Weights of a small GPT-style language model, trained from scratch on English Wikipedia.
Training: a variant of Muon for these matrices, 971M tokens, 4239 steps.
MLP neurons of a small language model. Each row is named by its layer, matrix (up: input weights) and neuron, and shows model dimensions 0-95. Each number is 128 + 24 x the weight over its row's rms, rounded and kept within 0 to 255. Numbers have three digits each.
After each neuron's rows, "fires in" lists the words (lower case) most often at its 100 highest values on Wikipedia text that the model never trained on. A number after a token or word is its count.

L3.up2105:128122139165127125131114136115115134113092121146135106122124133107145159176175138121133131175131121166096122090132132103134170140069110094135098132116121133097127139146155125162087122094094127066119110135125126123101123158130087140109115147143149124129168137121146105136134111143141133133
fires in: "of" 27, "based" 13, "on" 10, "this" 4

L3.up2615:120175130162132142125138127156085112106142128113113131184158082164109144104165098133124140122111143150114119106115130108119105138106182153137169110142122116124152132055128163091096121159137141146144131099112119134107146143160184148155124131108129137117152103113076122122106113127095112131
fires in: "from" 35, "in" 20, "to" 18, "first" 4

L3.up2106:138128086154073105124163192121121109126141132169140098122092119159097125144079121132101147145076086140122151152160125062152130116103151137162131120086123142077144138149150162109136118101148143123104144106147137151143107159109125106109093138161129127111138139100116145132125131155142131110
fires in: "a" 95

L3.up1942:130125134094150138114100137133139151123125115139117130115093162116164149146125150165112154104135103131173136156124132121113117115071162108129117107109150121117145116112132146121102121141136167155165075138169118190130120106149097129125141116118139133128160135146091097092163126109121091144
fires in: "an" 87, "anesthetist" 4

L3.up1190:091104123144132161131132107112122094165097134162141163122099101122116167144069105131114102134119162146129167145138125125143138081166110135136109124138116130120133122144102159160156134093148157156138146134081172094137101186150150131117151121131128161096122162108122165138099081082143183139
fires in: "all" 21, "these" 19, "of" 12, "those" 5, "are" 5

L3.up1134:156101125124149121122126147167142133163093104173136119146136110136132094137103124109123180172137073096133139106121131118170083148134086100093139145112112131146142115134144145119133164133159124161064122112121109131165132202114118132102126131158127129134101107120174129136131123108135137147
fires in: "the" 87, "of" 4

L3.up322:120154118140115137119134134103075156111102106142120118109139138129162134153074127138104121104072114134119113141146133096090176133150105113158122084094130127114141102183120167139164106122165127087127118144089151114141131057149136099130141135154103151132137103116129147130083098118103088125
fires in: "a" 95

L3.up2670:077150149113107114120163151124124116168112111138097074126119115125095157102140130181155142109150133110129122134101138177112119143175165109157110115091102171135098169112094086132134162145098139131139113143160102165169084107164132123117128100127101127176137160108142134147133164106139126133
fires in: "the" 44, "as" 14, "one" 5, "to" 4

L3.up2107:120110129117134133115116109126146099156130120143106147189120123115123146085156121083121146103116148124076117135137074130122118103116165143136117123086125115113136152103125127144157136171135125146134099152134098146136082152169134149138138078154180140133101105111171138144083147100152125129
fires in: "on" 49, "opened" 6, "into" 5, "off" 4, "located" 4

L3.up1850:127114127129161137135095142099131105161099132141120121114141148136166112139133101122117135106119127150154192105151136170189134111130132104091113113097163163143140118160096146132157119132108130140150110169155144151106156097109112146077132112087162154145122089132171173137140147134124093121
fires in: "there" 37, "of" 17, "results" 5

L3.up2598:137106080158121122133150116121109114124103147128088126115125135093140152147124074127126128165108135149134138144139112099138137120129129126110115108117110107082136134148097101106134156119099105116096154071091066147160113129162139133118122115082148128123102071194162120117131090145131139165
fires in: "from" 13, "up" 13, "a" 13, "off" 10, "down" 6, "in" 6

L3.up1002:169096110095107162114144084137150095148094104135156135124171173092118129169158123125145116163171124123134126130126178135128156161147135148129116120155123118105137099122130134108080132129111129107104086106147122128130138126152157087147118122125162157122161148117142148095144126147145094121
fires in: "his" 22, "the" 15, "and" 14, "s" 14, "he" 8, "their" 6

L3.up623:113094178121077085139143125136146130124178130125113113130121154128139147149117098106151112142100137174134124082190120118085137117151129160124116123123111128116173113125192132139107100176149151111150156142101154123090152133119110129170138091139095149124146130158121132139148189110142149109
fires in: "to" 30, "in" 21, "on" 15, "at" 4

L3.up363:125125118144161169130158089078136137139155097148134134119124133129152108140142164154136165145105144143106106119120104146125074135106109149129157159125110156127125146111142167092099106146165124122144165114108188139149132108129116126167093136116107072138177139133101162116195140128138133141
fires in: "a" 35, "an" 17, "part" 9, "professional" 6

L3.up554:150147113129116085123119186127158133087119131096141130095113137136144098155185108129137169110107147166162134132141082133173152085131121149108137100144122108125149146124133132143145141133075144142137118147112127144109155132091147100137163155120136132112165138183122130104151146120120126103
fires in: "home" 16, "for" 11, "of" 9, "st" 9, "on" 7, "island" 6

L3.up850:132133147100133121115138115136073140145151124121112121119093095147138144148112143113084100144111164124180135102118132120117086112143117104142175084153165102127145138111074122122122106150140129137139158124154158104092133071120126169125118153150133141109101157097160129138138080112072095124
fires in: "by" 28, "of" 22, "from" 10

L3.up1126:067146124145133157146175110105155131146147118142094076095172119090170165104135087144130120110142175121140154150133135124162175102143095142130113127179116115094150133103127104179133158131176107122138121159147109120148129118157112117105158095132145115112140140133105148098127174116148120119
fires in: "that" 61, "not" 6, "how" 6

L3.up485:111110127141155181125129175152120102089128124117113120151073146140148144108144140109137061146121132136117123115145112162143133078110101111146118146114144082106116127119155113116148119087096108114121134126130142137091143182146119136159136095126136122111132167125132149149142083105128113147
fires in: "as" 60, "of" 4

L3.up2193:136140115153129122160122158109105101150124103134132153114132157122126157192092123087096150103086119157122071125147175192125143109114159123108135110098147170140160111168095107161131100114127153105137104127124120107154169122094126139121153098094089155157123175144127175157177138103099087075
fires in: "all" 30, "because" 16, "those" 9, "if" 6, "when" 5

L3.up2606:134123142133108139130130120118129106143177126099137119159140124103111116118145165119134166135062109106124131112136102127110145105141122145124102146126124132134170121175131147156168124098142164139132116115124139113080158110150133114137165136130119108083115110131185144102134105092100128104
fires in: "of" 26, "the" 13, "for" 9, "each" 6, "what" 5, "both" 5

L3.up321:167154161156099144112137128077153170117117176165144141119086149117160132123171155109127099117107111121110152137125098143120143120127128137105054118114149128105189158111138096144131138137092149091159126131069198133139150156141118146147159148055133115153124117116148146100109125104119110125
fires in: "of" 38, "the" 19, "and" 12, "from" 12

L3.up2564:135097138159099161136187102116106137130123108139131134146104140173138148105095113121141142120123103141135092103135153155120140082105144128132103124130095072113123144143128121131149087077127174115159110109130135112098124089186141141115095162095121130102107136095150119071110132136137120167
fires in: "as" 32, "so" 17, "too" 11, "de" 10

L3.up2226:169116097114158111132139164097163122079122173130116134136183127148117145117119118117149108168146125128117141180072154151152113141152140120141147145141140081102120135123139154105158140169105157146118160141102160111108102097152126120121153121101101135080113141110116102165145183098084125124
fires in: "in" 25, "m" 15, "the" 13, "on" 8, "ft" 7

L3.up158:111135144131138106118120121141126109117131110130141127066152126102176153121096143077118164088071127129137080116179120126147150103137118147110133141095127157143113118133147151137141091118073136132116105088131148141110129156085139145110166114122067120111134109139130114126158141120158134097
fires in: "of" 36, "for" 10, "by" 9, "to" 8, "in" 6, "at" 5

L3.up1990:150158094144118139134157108077156177094138098152075132154110140097119155113114121148111137115105179138152133131155152124135148150132105133115112134130165155108155107186127113110152108179129163127168139125141133100145122131101139126126150151089135140161128104161174110125120078149085169166
fires in: "at" 55, "for" 12, "get" 6

L3.up1671:115205109122145143106103131144093108116170125111089121153147081161117122092134148100176127120131119171156108092104116138120126103116117154135134131159102143124126136143143145146101140151147124142106134092160156134103128138142106109121110144142145111101123140155107105143169117118103140128
fires in: "the" 18, "of" 10, "from" 10, "by" 7, "a" 7

L3.up851:114156134088125085182132152083097137097128112100145096105157114140137116130157112135131125130127145165116166098123128147110143137133106119094124083156131186098119124094059133138110098118113109169132136189122161098177116127145147119152098158090113098088084134094112086137182139151124129105
fires in: "to" 70, "for" 6, "be" 4

L3.up1943:158109126089162142137119128132090116149122141191137126136142106106137137182096113120149123150084110110122111157155126154150155137121136131150115132123095118157145142119098155126094145073109136141167117133100141071152157154109166158120127112118127146132145138127116083098107131109113140100
fires in: "of" 74

L3.up1924:106138181104153134128106150124110098129140134102105127095087158100131116077107107136151207113125171117152130148121154141120121168111151129123140127096223144132116136145116111111082097129146104135150188137090163155122112105137138131135124115147130153093165161134120132159128129137146130118
fires in: "to" 30, "was" 12, "into" 9, "would" 8, "is" 4, "from" 4

L3.up2395:117143111110138103153108097138129105104117139091107160129143110121105126132149080146149164109106108114131151102125102182172151128113114134120122103105130112108109106165106106135118133106102145113136120137081125109145153162069138098124144130150148116135161130136143123116155132132112101107
fires in: "to" 27, "of" 25, "for" 20, "against" 15

L3.up1083:178128170168107103132126177116102123125192161154157125129176129137153153091103106116130121133106126167148096119167139107097106119095088142132143129110149111130154096135136097108151152157154125119131089154135151111124104151120137102083103111138127153085194116140153144130152118152127112114
fires in: "a" 46, "almost" 4, "just" 4, "one" 4

L3.up1028:143103146115134149135120124140158105187107142118149126095110153149086139183111126167105136138118123136146132143162157157136143158121139075118104157141107122141132089127128124096134098090150119115119091127129175102064133112124118192117141157115131128077134157103115146136166135142128182172
fires in: "the" 47, "latter" 4

L3.up2064:133153089132096126138149102117138110186150098125124173126140145136165133102116125094139140133125103136118141118114130126152140124134107103130114132133118103150115155123091139123152141109092128068103096131153149107124121152150143166106180108123148122113096165140120125132153177091142118101
fires in: "but" 20, "when" 15, "while" 12, "however" 11, "because" 6, "july" 5

L3.up1060:127107131137147084117146142113144075151142146119184166106148133110154134129168102103109127149123138132108096165136073163087167138140135161173138152101144136112154136133115130141098163102137175127109164082094131109133124107116149133119113144107125187174107109177167116169102128154127118110
fires in: "also" 71, "to" 6

L3.up1855:141115156146120155124122121116121117169135114155145152117088192103142135182099116154136112113095108117094107137126073154114155136093073098117143119092126146118127112174157117133132132119098147157095133147126132118127123121117151133154150122099117142124126066115155115166099119117145124081
fires in: "that" 16, "how" 11, "to" 11, "for" 5, "on" 5, "example" 4

L3.up783:126140150115114090128129137167114139124122131116114120152163074156103150120147151053143182130121119136126149121142126156136163152086116136126136138107145094121092107150129121084123096192136172122133131143158185139107118161141128101124137140113120117125157109129105071171107136108146117131
fires in: "to" 19, "of" 17, "on" 12, "in" 10, "from" 10, "the" 9

L3.up355:118141140173120161147119117148106091113140098096121113173117154141108112163129102119158103132144127172091099105165109139133131118093107145112135111099136134140139105152135132120138087100085169147107125106075119179130144099116105121143184158124131156134121121099115100080083133120114137061
fires in: "up" 25, "off" 7, "back" 7, "date" 7, "out" 5

L3.up983:143103099132126148074119125128103121157142187189123081132105099104122092095142157189142103104133134103088115130141153134105136115121128110090127101147144141085116137112150131112125096174128145116112145157105105145153095118134034127093139099166146144151100135102088140151121126097152165109
fires in: "which" 55, "that" 13, "some" 7, "such" 6

L3.up214:139153139138131180159179124128107113083147124134123133093135092129070133123156088120118118126116163087110127103119150117133119148187152141136116121092151133128071129158132140085100116161118142166122150130122110133107144103132137125199174128145101116129112181158134123085131164108133144139
fires in: "the" 61, "of" 10, "these" 8

L3.up436:096155104108134111153123115147114136123119136121134147117123128122113147102102086120131141141156122110091108125196118110113065170147091094125180114103140157174174113089128138122136157134121136093153137109101124142131117145142101167104131138106143158137167133137119090126107147085147147113
fires in: "had" 43, "has" 41, "have" 13

L3.up748:112158138050107164090119103121092142142114118118141124101141119122120113087133127102135133139123182144144126091142116141095144166132160101094099105140151106125111125144131125100111124131150176067104125126145144127147095138139118130158107141096133129106161141199116149140107159134153112145
fires in: "with" 43, "has" 9, "had" 7, "lack" 6, "have" 6, "resulted" 4

L3.up2659:139133135096133109158163096142121162144130112179112125158120162155131156135109164111123104133137185164137145134145154140087136122108121115175130116151157174131121128142131123118094149103127125136127134104120127116124150140137108127113144107113119131141119133162139088087121100138171122149
fires in: "to" 76, "would" 10

L3.up670:101145096165119149128136125137136095170142160103141104126141123124137094074127098122107147134127139158090140138132125124197139131125172101149132122163139127138132149145098142119137124155147130115101109101149147165120146136148165127127121101126119115159147147145126141078097150120107149113
fires in: "had" 15, "for" 15, "has" 10, "oglu" 6, "in" 6, "having" 5

L3.up2352:123102096160126117111111119134131116123113124111146118111081175122136117110100130115117129138147097126128114112128127136166136132137140112101084130134120110121104142171114148118157105139129117103117088133123141122161137122136108111152201102122120120149096126107151162112148165101125122171
fires in: "in" 52, "of" 22

L3.up1043:120138144119167152085113125142161122133141126141131162119124157128149077181155159115171142156116127164138107130136125124087117158111154132134164167155110124147129117156162152102113144152111110063160114127141132117108133117119145129075111121131132160127152155157160108107149164161199143123
fires in: "and" 81, "with" 7

L3.up1556:122127122144111134113139095124140152151173106147111093106111141141132109111103098125130142126138129137121078162110104158144110125127114135146135128096108142121125095137128166111160105125128142144103111130148167111105125146124129140120083095120103095145145122162092153126150113137134119134
fires in: "to" 56, "until" 12, "as" 6, "that" 4, "the" 4